python train.py --norm="rmsnorm" --positions="rope" --doc_mask=true
MLP neurons of a small language model. Each row is named by its layer, matrix (gate and up: input weights) and neuron, and shows model dimensions 80-335. Each number is 500 + 25 x the weight over its row's rms, rounded and kept within 0 to 999. Numbers have three digits each. A neuron's up and down rows have the sign that makes its largest values positive.
Before each neuron's rows, "fires after" lists the tokens most often just before its 100 highest values on Wikipedia text that the model never trained on. A number after a token or word is its count.

fires after: "|" 21, " in" 16, " the" 16, " a" 5, " from" 4, " |" 4
L8.gate751:489489502504484553499476513462527488504486503493521514476504517481480535514487488484529503473489505468477551504515483522473468543534436560475503498510472492481520523559539517522511489509503500488511486505537515509511502526491496520484573500508524481505503483518519494455491520463489466507492485506488457473520492510503512480509506536480474517487494517501525500476521509442499523555475475454472516530497495510544480493489521496548514459490516492499526510494506513515501457492491551527460491597510518495505498487491448495522533513511511486475529526529481512492511465454485507488512502489502561531491514490535456539486488501499513479490499501470521511536463477486546487457457479466535496513478469505477512440511491531514549519484523481522486477503526535505463527508515468
L8.up751:501504491483523466433517497472519486528492475505550530468534474517458497519523463472476467493473523466491511531520466529466504507480475479477485465509510507510455513530494497508525507468529515431490481506524532517489499497500498537472496509503496512532522487534493456478484417482496519495478517526522462495528529451437505475535523505506505525501488544520496518532574495486491520548470525479490487520515480512519535518459542502486539498506468510507502506517496528471541533525518488517494485493519466513514498528472489517464537478473494496516483501484495526499507547440494517529513481502470498500502516478545492496467524532547525485471504487526506520492525510479532480484490460510491504536484498496449522501512496526497496524518485462535517520453525534504561512486489460

fires after: "\n" 26, " " 12, "-" 9, "w" 5
L6.gate960:492486488495458473500521508505490503516497469513528499493487514486525528489487500511479501519490468456459507516453491501485472476538527517488547458493531530491497465550528467509528465503489506495454531455488539521526496553486461464467530468532536498470440508540493481464516531475507517469519482526434498526482554483503527488456506525500488518537475455491499532482484517451526534535503536509494461504464482529492518547497492501475468531524536467513509510506462523496477514531494541483487503481504510517487506521497497500505517450476573522482502524495549502503477519501498494539508478500494488503470491487499533485506528532487479491510486486498552508565480581528489518468522506496503505507486507493479518519465511541533503491526523511475478521509480565517458487509503458
L6.up960:464491466494521500532506527495490540498450470484518515540468464498499460512497469514475506491555475522503510509519518491517468501530497493493493481472472507479446529523507478504533499512516504517486504473527484523495557535484529450526498549496519468501518535536506527492488522457499450546485467517502513539453504472512538499497517509522519497505517492511507481482489505495536498484513504505541489490525524507509500473499511498519496491504514501524534509469501537470486526454450455499513509506518465530504488488571501484526510467515486501520530521487496538509435490530521480480517482505495517489470503573454509457489509486513535481477509479515488479501489498514503485490509547506511522545459495485496511516464478509500520492514504511450462464460477477460447481504469531

fires after: "\n" 86, " " 4
L6.gate735:490537498505453508511508493487526507467541497521492497485532538489448502486535526469519494476520489483486535503495480489543496514525483506479533461527499441479482466490469552491486449554492518534497533501481519501502498473497489474504526480545551554477500483454552484510480522501525508477498544516498523522511484503520462496530504555514492530515467494489538513482509508475473539522492476507417480494447483501468507483530473522506458451488471494495480509524469479515486489482537484513503516514506517513545519557512493483515473530479519524515529527494455455510497509519466472535500528474508533493506518508517527521485531512481523450491528463484496489525486502520557512519496475483479471509470540461481538486520495520515478536492512522498480536507522503525457546513493499
L6.up735:492528489467532520473480502525519502511533480511512513463548521518483526498515528506494500457544490508496521556500482498488492513501504531511553515518530545530484498468511511496431438526486495487523545546534496495463492514448493494501532473460524519511475512436523473546503568476552500510491562548509523486472529490520468512523510524510484470527470531541537524501530505480524487513470507502484479509484472503537533503516522512489488518518471466518521518501480496485501465474523494520471520498534528514533540530518520514489515520485507537536532465537507508516471504540483472488516467472481535476489507485512481477484512487462489489495493434506491488520461528520490487513479496491520475494511476491543498504497535523534489500487520513464495534515458497507462545531511477

fires after: " |" 49, " 5" 7, ";" 5, " 6" 4
L8.gate857:472525501518510555481536490516514503467535492498503511507495526473477522518527510533460484544512493441474504480542484490485522499539503459489499469500477518520495492548484545452487500444447497530528457464481511477473473509514483478516518479521526472509517493492544536508463500518487495481485514540470540485520522490460493508491513525488498536514497453527527501506493509449491502504472519494486493510437522515499473476497485503496491506532552554499525496527488485501506509482541518476497480487489564532492496505459506519526452549481498479509498490472520514543530508520437499528484491520485519475526521523529435496514525503489532459473439469537482508541485497503560504506512513471507518479469479486477495445487454531474530479473507539509487502492487531533515506478512482
L8.up857:530512520528473498498509512501508513486506509521502485506462507471455522485519488514477484492494487465491526484499492506485531481477450509512478487521469511530514493497489533504502499528468512567466515477495499445473517539509498542439510530510501514547525476526463469497491475476499505500534501544550468492512508510507499557503451499509511509491515496468538442488509500453481492482501501517483487520518484485497489534483476535519495529487467505550511506464517486513491496470509580523487475500473517505515506497503526470531508474531496455527496485526500512489551474486503496490521471509490542498495478512476463521502491508499472502473485499483493483467518528491529505503515475448458503451481489481512483552495498507518495516450434466550526445500489522483481526484523527

fires after: " the" 29, " a" 9, " his" 5, "'s" 5, " The" 4
L6.gate382:496508492524469512514457535505494546491503502579523516479498475488460482489504520432480478571504490508480502467521532540523505516490475445474496445463487540493507493476520483508555501477469479506489503478500501509484524505459461516507531465513521501458484544507524487520545466523512542499451511494476473470516535500474527528513457520480445512515520511535477489489488458516518498471494510444458480498518492490478541499537434472467488463501516536502487505485503487496451487507490558496459486496475493495481526486471472510483495515509535502484506478509493472499488536515508510497532520497464519501552463538477493543490458489459466499463481525548535520516494473493485482456515524462494542457508472496500501487487528494517505486469532466509483494512518503515491501476506486
L6.up382:520520540503512509489478513528519537485455510541510504476491478491449501528521464516465492501478520489444502467500471537500490535494514518498509510496489458544507489482500499550514479518483541511536478489520518518505532462488564536514530507510525451514520525521503467523505507543483479504492497548529517494541488497449482495503508556474472514500466503542500519544519520548499513550467542478477458521537466496549530464499511500503492468503487454457541488539493520516476509495464497472499492501529478532486502510472537503519437512531452486477565521476515509503517493522488486503523463539502515518519508489497536516525493469491568502462516470511482476526484508528513517527469526478521519491498511502497465525538470490508499505498474526451496483517500546498495556454542484

fires after: "\n" 72, "-" 8
L6.gate1055:495494495543478544515460522496516483517517491524464486510496523501500446485476526515514493495484439463491516524511518510514490543515431473469518460452483459507521536507505497464520509487502498492550494541512528523515510513505464501522524503531512500482508506521542527522526467525502505486512488507519545525562505507503468484467494551512520545457473470533508512526486516509485522501516502500505532484468544505489472490475468535506497466495506558526490561494547504532519477513519481511512503484459506496533525475499483466507542528473512509519533566480459467523520522502488502523497541537516540544473468530524502512496487504465542455503546522450506502524454491472497492510498491468500513531469493486494532444500501498504513472487561503504507430477476518516474502456520460
L6.up1055:517498518521491531540446556525545482482521524524533500523492508503467471497500524515501488519512477484489499475531520481498489528536498467510506475437438527534485495518517510464534500479489495498515501551505499502499474509520496445529559489497497524507501511458524451519476517456484507490464497498439516536525493546512457501495493495551486496493524505509502504514488486513475551471558479463499520471488539544491498548482486510517507487513523494521484514486523508527472470522521478538462503524449503508498516489471462487535523528483508507520488552472483513523486509467494501501455531483502544498509470508499478506485497479472508519453536515513505484531508501485463506500528524483504534473473543509483518512518464491523558509466518470519509449505518475480477473511552461

fires after: " a" 35, " l" 9, " his" 7, " first" 4
L6.gate287:484513558487507536489464518487496494525475531505490500522539501513482479460487517508520468535489520477443480519477508494511465529563463462512486461506524502477528497485487504472469516483484464481484469483513493484514538453496471495531546496471507460490514582489496498475521500492538464490479495486497462517503480526543502491529459487462525529497457511504469525538497530528508518516505457503478477454513502522480516501481492518483506470500507552520514503507482501448465535482480517512503499482512533500459490525475444512504500462497512524484458482493485505517502504500499526514522522548486492490509479536532531556525469534484489476529504531511463479514440527519486497443522498461502491483502507473525501490489524480497481491499521497491516532468482540518487510465492479
L6.up287:555524542483531508501507489443486527481524498524480512528498532505506542522533507483477455499498507447462513532493524500525488482481501477488510502584550497461528475492475504490513515538498482523510554538484526462451484534513490495496504512484458527496486534494540479537514487447524501504547512473537518525527495554498464484481490549526495522509479517489552497483477504458454529544526513482473531511495521530458515538494492510490516492487536495471474500487486443512504510506504506493502527536473487487508506478520507514495556497482489498495521478475522498512451502495490475519539506490497492572475496505461529488541511497503547518491461519512493493519499508463527549537498527475491532474484496505506515479471486499489495523517543482449507544499479497526528514464526544

fires after: "\n" 49, "|" 23, " the" 7
L4.gate350:460493486526504516510446520510526519541530480518505529480516496435470473481533545545535526519497484455521541533493467532501467490487495498476525522478515492498525505551467437493517495523498461494495494495516517518497519514469481502506534471492531489521483521513526534499521499531493518489475520493559531520512526505538472522479492486493505515506520487535551497497491488473484538528519457482518517463514458533478495476472505500476512483517494511533530523495475510497475489518491504545464534503453486495501469530440497481492489518506537537511508522512502489504541538484473531495515525470469457512502512499505526466481509497450500506475452473523525509499460489457487502484482483504499537472527542498474513475496498530512518499480539501510477429473509509544528487467487464
L4.up350:470495552475483527470527528487469524513481508492507491479518534485533503511519537493532544535508505470529494522498468490503483523511497470485495532497481511534501479549494514510480507547494481461521500470498451483502516569448495551473499503483561476473510533482555492520515473509490497500463516499531513512493528508527502518520504452469492503484461523479514465487488492552503509505551504474514501509542503494522505454513499471485480468491457479497513518552491443521485474533465522547481502508549483505477487522487519496458445499480565492544531525529521484534556493478472526537515493518521500488579507519493460516487516460467492504493469496486517487524537512484528501495497436480520500515538536494527449481521493489485514472497492521499470494508523532480502513512496540

fires after: " |" 50, " -" 6, " M" 5, " Chapter" 4
L2.gate485:473480469523491493481491495541465519496501514473518496450509518483520504486489453509550541551502495539474448549498503495516515527513499520461526468481506512505486478473526519518475491539468495508520501474457457484449544495507496490517529458509561496498517520493540493519465538530506507505528529470516491482534458511506471540554502517510481473533496470490518472490482505522478501478499520454507491498463503543541496487511502491509446528472538496516468526456485513541461520501513477536471505551475549483505503538522519500500483465480506449497490527498548507511504440500501489543451423527482521505492439521486540527516506496480491503473529507525504508533450548449506496489511528505496502528481471534481522521535499536494535499458517448514467484549500473518510484531459503
L2.up485:499498499527524511495466510475515515493501454518466520476500535492472495532490532512488535469527488483497492486498461507478475488495498501506475541513485512475515494474471542490550479554508529507512484475458509479472535470465500509510539481490538518521506493518463519481486519489491503524484492533524470511479524456527541514531514504476487551530510486520555504486472546469478483501454497501480484489540480532509527470483482511522483478525447517482538482483432542495499460466495487476484504476526494472483528501448463513500537500487514496469519491508490535500518503506508518513536507492467483502481525507500505494522512472474503452508509507513495502541500510491490497499498501477490494554508492520541502500486497510475484499465477498532493470498453487524499496520455455

fires after: "\n" 27, "-" 16, "|" 13, " |" 10
L6.gate160:489503456534491514509509518537498468489520508505552523514483564528505510496529535487520541487510494494505520543497484485585497473492493507462542467499458464509473518492487530487523543517472435461488491529528476504526480517515462473549495500531480532490535491503499516516505484480549502456510512537504504527478487517465472479497441512467480501500492491527478515480463510499477495487524527497487488462473567493483544499472513542508448505500503510526472511534514500479477462522499493479514512498450516533523501474511485479520476498486547489539514524499514509526501498441527478479527516486473517508489466502461496504451472493511495489453540520499509472507496516536514511504489492516499527489459473478455521478463490514533517488440575535487488462513496531506531490495497488
L6.up160:516476485516466471487493504489517502490515509504509530510457468477462485522492491545500453543521480546485535444507489505468487493528494529514512525486505537460510485553536454517461491541510496474517497464518483486502536478494490489492526489486485489504501540505460476495453496511504525471497486517525485517526511532479503546528495537531516478542518477511485480529468500528508526508492497511509506486518454495553484522495509523480545447504491506473541488482488483467496510559496511472467540537499496482523491480472450509520540512499478468512469546476499526516495511461508509514481504492509490495484519510512498462491489498508485512500496465517506506520508491453520508440470547512507475510511522517475505547497494498541495501518511546447515507542510515499527507517502500

fires after: "\n" 56, "°N" 5, " |" 4
L6.gate1010:488490486497478479486498515547498475527523478506544492518459490509512555507534525495551504506490488531490447494523510492518526505490463522499514488538486508540486537490501503490487500528484483459490513494489451551489511544464472492508528513508510514491497507542552523495494487512499548497535522506510518519486522537473497481473526464506480457498497478485496502476495488531518507526524502522460500439476462492456535485483518491519518515523474503541462513528505479474458485505508477508424522491489531505496511493498474492504535453527519508489475471563459525487507514475508522491535479504487492500528521471496475536488507541498538479479502492538500489493450518482492506527493547510499473480465481497469493459468538514557492532513534492486503490515535534539483532508487475
L6.up1010:546468508525513512475518497486484483475512540479528482510478488471520526474512528502544473523450494493526467518497504486521480529496483495507519467455492525557485482520462502475485468516468465476538456509478461550475475497509471480496513487478540496492589505488539521526539508544554505479492510503528508466496493505464494474486493501530480490504518474477491473532519512507509511504503466500533503468494474503500492487519490470528521503524511517520470503454482512515503515530504483536465464531559430536446502473518517509476487489518495533467549494517519507440468508468485496506515470460486524529503513501534494521533466478518506476512523502546479481527492521500501445488510512523503525483479520479503476462509551497509500497487494504499479485518452501484511469463555467

fires after: " Der" 19, "st" 11, " Fig" 11, "-" 10, " |" 6, "." 4
L8.gate141:507513503520465540519516508524540519471491483510507511493549508486464473476482481514509512512525465486511547517521508523512507502522495484480518443515539460522484483548455528496482472516482480496483497533491507520491495537527473492458509481485515483447523509468535520552501537496483524520521473524466525551527511529504489509498478521519503540485488500505535564503510468497470531495484472478502553498465550521535499503515458502536472479533518528483456506511511454473496456499504463484491481496490521518502522485534472470524543507441522472549527549501514500516521525507504508484496516511492527523527525492496498498500520496502536445521509460536542471499515515488486549524470507466488525579506519513490521484497516472489525518485493526533522456492499516555484497475495459
L8.up141:450504492545521537507471497512507534504510512496470515475549491491461519517497437524504512494497472490489523521506510514527550470481518500514499512511529495530520477548492520486493457494544464477465515539500486484496464492522466490461479511480451513494493482483517500508535461508474529518540464542438504542513509467519511508488507528538504508501476484505497525556511457467485531510464468486512524527457520525536540495499478490498522535524530518481500507485501490495484482491469488462515468476491492506474470531509499484510554493442506470524499541494496531532471535501505512513514538516499466509500512530527550459495514480505487493489528496560518525523467528503521534507468494446494500542507541532495551532514522494562508543501494477509497484511515505522502501516458471

fires after: "\n" 48, ")" 4, "-" 4
L8.gate1099:517514508515483521525478553504539485523480498535491529543536553544484517484519485515514490496528461483452503492498521533491506515505484557458492484478477465470502525479470528424523503521505479476524549522576512497512533503462493508520513474536450524478483495523502510525481514470490519500485522489498503528509473468536464460477487504485470473546525501515483480525472477499483536494521462467478483499482499482489512500492494551499455531448511482535487510527486507486478505478503510558487528540478546475536547488469503492570513507461485496554498479468518499523489526478467460481523512494477526542510454518477512517481503501476479479443540507465518480487502537473480504472477507488501544524503502511487495501510499493520507503472511478482519510484476522550475516510476488
L8.up1099:465554514500437550483489536525528485469515491516485534486478574517503463518509527517506491473511538485499499511518451520467488467487502522489526474541494480498489488547458538501514497508478506534531494498495526528519556528504488494498475483497519487457497506514485524534543491494496517514479486466525485528521513525492487483517497490478489486525498514471482464498519473500456506476542489483490494484480500485457515511479481488524469513483471475555503482481541529500498447493467516533490515513532513509529497454464474473501507489493474507481504524489486534522484518451487510459469472501514502534543468499504486519492504517459509458486575470466475474518525526498474453521504498496508538484522559496492487526521503450482502490461501509487506496530528498511432485478501507

fires after: " |" 50, " -" 6
L4.gate464:492416533543476503504487530522520499520509529518501495463458530470506506495509482449489509481485497489463506499494512506488486505470499492479483474511525484503449482520496533506493530516487524488459491465510519519543525557499494494523526457515514524445479523458565509521492480502494518476464500528482484520507477497509536513533481590478501532543504491540477527522459498494500555553505513520478515517535519522530516465472489464470524492509536490511497509461495545525485504505490492492451428516517532500505464506510467525493527515457521465543508495519500531513534468488510516472492510508470505525511517523483480524507536452481494504453535519485513493524478509444510497477510505529537513517510461491502528489507541524526471545496537487495506465498468527531495471549489489
L4.up464:499423529492532538520498484478460521481489492476500527456493500470509502499482496518501469481495479511467494485517482506452462530469482475535506481522525456444493532492530516526484481487517512474493516534505510528519529510472489510514493479528513498485499480508541468486517474533494495520484479484491499524483518461507486499512475518523507521501497487501488492490455563502458449509540517509516518526518553494486532493478484501532507497545469512466500495521490460499541474525483449473523481468556474475493498512495500520552557533468481495522508505487513545473504538482510505518508526471476484506460507522520504493494537525504503473480491491485519487498478512468524523519465508529528445472554557508515507534520496447477474510472528466528464464475463536505497529533537496

fires after: " |" 46, ":" 6, " of" 4, ";" 4
L4.gate772:485502540534476521473464485542478491507499514544532479504502507532494518517464484493511503498503483488475499545517482555486522506535488515501535493439508514495491486507508505533488529529471498499473468464488495502479560468502469510551504467479519565490486504527537517501508510488502512458488512525524462537492507467512496534559472513490482526499473506515539510533536479478501512505537524483472496492500536517491511530446507494478488538539504523542496541505512493480494500510505470478489498506505538472493542494443525506501513529481533504491535483526556511493526483502480463496525474495455511505506510477518476496480469531495459424497504453497515465496531501489517484517463483512477483491503475495522508517499497513523534501527540504546475491452475543542523542451505493
L4.up772:527484498510478495513496498510466508500501551519508492497491520540485513507501494453532505517508509503486438524555486493563534460489516493491517440472498518510517524498513523471482535528492489546534522526482470502486514544457498501555502530475527495507507478507521523498496493494491507492497485495520492526498493496494474537497505456504484499452496524503475470530530487530483487493547487487519523504518526516494488516492485502490464489520505508490488478486541476518474477489497498472494525513466533462473510500501479515444506468510537503491539524488512493529505545528523495457527485504504528507548459452509521540467444552507471478464522516482490486534504502528477514479520515505455503509481521498553506510521502481496537481482486472485491474492486528479467493490522543

fires after: "\n" 52, " 0" 6, " 2" 5
L8.gate1173:481511480542503549506526502492503483497463553514497494543516515540466517486493513502455509496513487522448488505561475503477517490524519439485524507513519454531515540525515509486500509530479481522537518506505504535490514534512480491515520485516483504466505529514518537533485527497512520508547529485464501537579520501514484484519503499472462472493527479497484472488549528498490480478496476502525499518454507492457491504489492502548464530488527482573485537529531470550536457508523493482478505549409539491502498485506479481508454487493504477491565517501481501521514544504460489470509500509487558513494515535533519522485483488494477501506546507444493485486488498525490498502484518508501509534524499529560482475526476493494491511474488491489460449512548476518504486489500521
L8.up1173:489499515496486521509458524511520508510560463526486494523486507464502506500485491495458476519562490510494486500509503456543461498475477485513547470514505509499508511478481499495535527454468491509545463506484495524489503476529518493513532491477467498512494509556479486506500503513519515510512465479542532556498527479492480475475488549514491534522540526527502524478489534493527555484500533498538530491483505503495514476510473515514491509494498492526505517479497461539450526537532469520516499537514471507502468507499533516501546551517489486556476480500485515497501507489541467486536509474515511484460470492505538518525538492483530467496524467528515480562484466514486502465482518476509462460485532507469519481464508486499541482503514500468529498487434537495516479540491495

fires after: "\n" 49, "-" 9, " 1" 5
L6.gate78:500512525460478446499465559503467531494503518485458514511491499494458491463471505484526479466517453479488521539525507497529516484518476519512540518490455545498547505512454468523485510506455484531501507458528528491498463533510485493498554511484510547481482556533503513537461546475510490524488507549507523506493534526533463546521494529488501499516486520513462494480535456502485507475473495484487497540521461535501516515516486492490530510490546510532495545511484474519513509480486471532509510541509516520555501510463506488523488515476508463512525504498523509514493536521486474529490504447508476536505500501495512513453503511465528485460518464524515501507472520522513495527503502500510537545473510505448510507500526487520548526499516496542454477493488485496497535510493476
L6.up78:520482482469480451498471530467496507455510506466494487531522529540518468517519505503528460484503490562493480460500523502494468515489487481516497510505426471453495484478485470538474524486529514536502540504488523505471529502535481462500493513486513527515478496505510461460454557506490533522483466508507514484456500532504502491521515507501496452485545499497515500539515478513511477533554507492497455525482498574480519538511532490488503482533520457518521509546462500480522524436528513477518506475484460498517489473510520481514473479513487489477504504480489470480440528564463486484459506473490517492538521472517458497468541497568494461505452522526462513514512495517492466527513519517515510505476527472521477506477477458511486486489460497527509507477470466478474512489484478

fires after: "\n" 24, "-" 18, " the" 6, " |" 5, "The" 5, " his" 4
L4.gate468:497468507516516501499496505535533514513528506499472517536504512501471446496530494479498505499483462478483537515507502514531515485470494552496493481470479470526505473529444491496496503517443466490495518506519530524515493507518458466580496441487507476521521504528532519502454521531491494550499497491454500508470543496527457511489506505495465526518480506532556521494502498467490489469504469457487535529510484494509546524495469524487490518522527510525522536528512534480468476497497523514494545505474518513521514510446535467518459497482533514494519498470524493483507556486488523510483525484485533489513484515480533489456505480424564471522552497501501520536478514516517476512490482502587498503473511527471480469476487523507496472498501490487463493492493523499489499470500453
L4.up468:486468502488526524498500501526522515553448501497496522493501537482502474496500499502483485503493488526478518497550507454505520499459532514529496484496535471515484485495484494541529476489478496523507489511489485514517557485455546483525456514479486488516508491520551512510530472501458480539481488471536496497488506455500473545527497498519477559497506536501530424486445514556512483500483502463465520508521482500496529499487477500518486543505554478516527498503521468522518489501467514482514484519530483479448531515501557521533493491492517529488530494466527523502532511497522494511521481516505522508542476548530489468486450502429521523454537520514481524494481503502518476505497515503517437490497498499538480502513507505508531482522465485486466516475491511477482487494520468

fires after: " the" 21, " a" 16, " was" 9, " an" 4
L6.gate698:490478534471479535539446553474491510510520513551492518478511522468461493507498485497499531572505509467514481529537506504532476549507442528445508507466481500499510531514493527456516530493475486526495471460539499513520490535457503498528511488473528515462486508483519533496522482528479475492462506514505544523516531465501498469522478479473475517502549527522504486474500470539503524520522464464486515527513508483508479550478499492540513478506510559474475497526520464525474491497498515508496504496543525502494496476493501499470481514504511489508493508497488498513521522462537516494519502497536522531513513495467504497489507511463519503441473552485518484514439504505455537465482492523494492497509467481534488490545514527513459534465570477461515536508482530495495478498490496
L6.up698:551489498539447478518449515502525512512520469484525536477523519510482469531495497573481477480510495485506502522501507485502497501514483522505507521485467451504503527433528489517548508478545459467496474508521462519539525484498490499479517488464522480471502479482518525520508508452496507516476483530514510514514466509454524500508512502537511510477489522495488511484509504541501475513502499508495501507488522432502488506518494524534540481488501505517472494470500485513498499540510508534516525498459550496535521508521484498511472488509452491514468511505467538508490499449482497495535495559497495533556456504504495541502499535538537497482537513474481497504537538465514528480469510480536504510515490499515472500512532513483516480477498516511520522453548458515518468496500538

fires after: " " 44, "\n" 24
L6.gate204:464510487493481518510484516445474515492494520511515549528513492484488515493523511465490500485533500446513525564502501498524481525495464504507528510505482527526518479493492516491486493526494507514532511509513532469517475515481504517511527481523564512450523520473549495540503554485502517508534537533479519490514538522465483513506471500527474513483462494533491495506519496505510550472507486476498515503508507550470470485516521491484434512480520481510520554502513451514430513499510469488481503542435471546528558540491547484482490541520499507522549485485557472480492471517517492547490509463510504509498515495471501532500514510432506469519476482474482506496510492499504454473496500493505527522502544485504522483529457508487498498499518504459478527489494512504485476492488472
L6.up204:471463565515500481482494536467509494509503483510487485515510482518464525502530527497509510465474461521456549564488499509491551559500454507529526508475487531515465516484504497477531467519518490513479494495497520490490493503534486509471560503502512523516458551547523539526518541464494473502480509513534496474526503475503470539479454489524514510502498504516571504482522479482486555501498473525506506482536481525513487502516487528486485524490499474515492545467497479526460455470511541498490505532436504492555535511517532526494540539497515497496535534502519468564496498498546465467498491491485465489507534531484462496457498498444485494514507498485507483494538541533492474457484530509499518492494503495493535470489488499531487534503534489485543506490516512491474473470439500

fires after: "\n" 34, "|" 17, "-" 10, " Website:" 6, " w" 5
L6.gate561:527512480498519504506472482520515457472549441500502528478482529456483479498484498493481498464514509464496457522498512496491492484514471505530510481518482445562496506505464493471531494498497478530513504477475542503512491531493504462512488466513582543470472511514559519543472521490501527532482492473518505517530506537502487533490522470478462508522491473516502509521506500501467530513497490497481529500488526541469473459493492513520470487500503499498459505520511526487463457500520476526486527491469489534551498493488485497520492463476535505466510511481491488524483516477502501483497493498444518498476491506513490519499541536465526475514534483515478501520527496527516464492438530496525495530499495515482526490514465492509549495484499511499507511488498549514477508478534474
L6.up561:479511486505549511484523522514521464508536460521509491473462476494477505475488511488500514461545494500525483524523516529528482515492488553506495466504489495539535484542528497441491474547481475495514480502508576456541479499513475494493496499482538483467465496546501530476491506525443509488496466449486492466535524491449498498432466464514504480476507493447485523511511505504499550507485485464515524515524531525503481477486469528500448516492501480495480512472524487490523472463521493504473502469499477466532478499477488519525522474453539487482504474451534509560495497504539496506504513546461470480528494484497512493516546509504540518515529515535502489488464515503538489473505561504499501516505484496453508477500480523543540501525479508530543479528510502522541481456518547

fires after: " |" 75, ";" 4
L6.gate108:518527484515515496508512501516533550500495451535516491488487503513505417505513513554554459505523474464512522486491508539521502503494500483536492504473495445506499530535486493480496508497451527467487471488488483458496483487531516502467490471492436490490496505475507469493461502500516469488529452487516483544516509468484479500496463478478477506560511516470504495466481482436461478499493465491505493524449469468517518531468485498517516499487507547530536502483521542468511544528533527504502503480498507482479485461478520460509476487476509501515471471505520503517486523505452519521469491563457489524512495501511432464468479479520496524481477511498526508503530505489503512580501552483514522517453522545477483497479467511514440496508494475503488475483530488531479500500566474
L6.up108:465498502482534498496532472548472520534501483527525495473477520509464515499551436504469474485520502524490506496505495474478502503486468520527480489461445528479499498531508508437505480504518490472529490529465488538444483501510501516539516500501461493557562469522505495502493499487502563512530530505527482473511523514524480518522569455523489473529510518505515477508520462492459539516510468492489491485470496562506449526467512478441501529542523445497486483496524471560482478521517533549532508522463559531497446453452501460523544495495476443521509497501500526486499494509443529551517482512522496500517502508535477500500553501540480535490530518520529506475421488471511554501519502485498505483506513488522508494483469513519487541486519487550493486523504525491470444464502493

fires after: " |" 64, " Albums" 7
L8.gate865:514519422520450492502481522503508478488481516518513491509483564499485521489502494489527505503522507494486498482508492490493484493502509451519535493497454492469508493513512483487527542498487469560525522490474513478487481497493475504506525493543478476494510522494475515526500481467491533510486518469481483489527524502523461532480482510516454491525502495472468550466499503546460512486543484511457498496467521467510522481482489500447470477512520493515496471515518495502539460479579477490498523524470513534498547463497495458455457533548527522522519460494484495489516490491505491499494503521487517474520470501500477535477548520514507466480563514499538509490477490538507490510490523500483498468466530489510478455535509509551471505510541519441485475523497493535483501488516490
L8.up865:510518500474500464520472509520474488520498491479490515522511464507562495481505500496512464512490519487525472501529531486517522529482545530535527493474475529476472471464511495512543499519531508521557494504502479524556516493452477472517509536466444490494530532481502512478465479494495501518492518499513491530485516511458502489504481481505523502527514518509508505466536500516468509500469511525524501488477530489478493551502500515520479523494496492484538498524483511511531490470482461508506496492507509483464477477481493487461475478501509503483478511506521503489449481519506506530516511496432513498495498470560524490465475466515511474511493487560476502480498497435484498523488514548481501515559501475523503556486532521474438482545549494550503454459481506510500458490478467

fires after: " 0" 33, " 1" 15, " 2" 8, " 4" 7, " " 7
L4.gate8:513466525471502498513505523526512440523465509477503483493559454461468483460530501520444502497531507502473526521520505499520519541469483490487489493498526502493448508504504512503493562506516463508524519495533477457516485499534504498483559510509467457490498536516509491533477488493494474505482507488476473528543481490510507505480450512511522430513540501504476437499456470499508506484517442495458474475460541474477541535488475477502521453474524486517517482521518464556533488510492441553526472538469487551534508492483527486479461444495545468489472528513498490537520542509492468455500534517505488496527478509521492478493523477517457488503508506518497487494508515530554490490515522446485524495519489491500547459537498512498468512477488512514501490521454513523443475480541494
L4.up8:488511507505547473511522492497463518502478490517504501459452521494537513523461459469479466495467467518459521527498494479487502460467494548520507493507509497510502485480483516477483490448502522509471430484471510524495500547510489534481479502528512543502478470478523479449547452526518512454546478504485498535496481491513474498503508520489489487512529495517524500487544476523522503510455488538503499530493514551499451516473474505506512492466530483439543528499502517486526483508499529492560530470489504466487482455514477507539515533490465485459506539508501487482510480461517503538509504543508452518520469501492519467519514553489530497453495515498478487528489534478506528495503508505511500490471475474451549479487515492555535486516504480510480485496458477501521491502506468

fires after: "\n" 30, " well" 7, " \"" 6, "-" 5, " as" 4
L6.gate501:494532534559478556501474530505550493513508541530546466533528475497514509507523524485506493521535524484473510514507511483538467476533428475533510488459502503500476505558538492505494509510452530562431507458532499497518533509489459486538521470489484512496512498568527536492488501494496474502488475488480509583460496512510468520484531518519509522518461465517487534477490500468530513491500525491513508461492516529497555462487449474474473478498476521513462506478475471483465489516500495502504523485484565500491545512465493514474528491483483467504530509509501498523498505520491483510511486508491486501517474503495473535527473501468473484457523473500496496518454493513490514485474480484483512463508497503483469521476505509501520521523535493505522480481507508499508520496492497
L6.up501:502462489490469498473510496487530552481526512490516491492507473465501499535532518528499509487517519529544510474499542507489472479541504510536487501501529563462534524505508514498519502450442538466483488532503452532491496528528486495531525497474538524500475483549514496460489522504531520559491458486469525492507485497489463514483507500488449470515511499532525506484536492509519516504466510500460518529500485461511470491568475499468481519498518535539510502456472518463481512528507508508519514477506499516499497503507489516526487506538485532480508491458519517485473479524533519525498511473482528486479477468518471539474509510488507526551481491545506511504481528545536523499478486501481487511508548527476470505516482485476476485487461483503502533518491471519529524510521494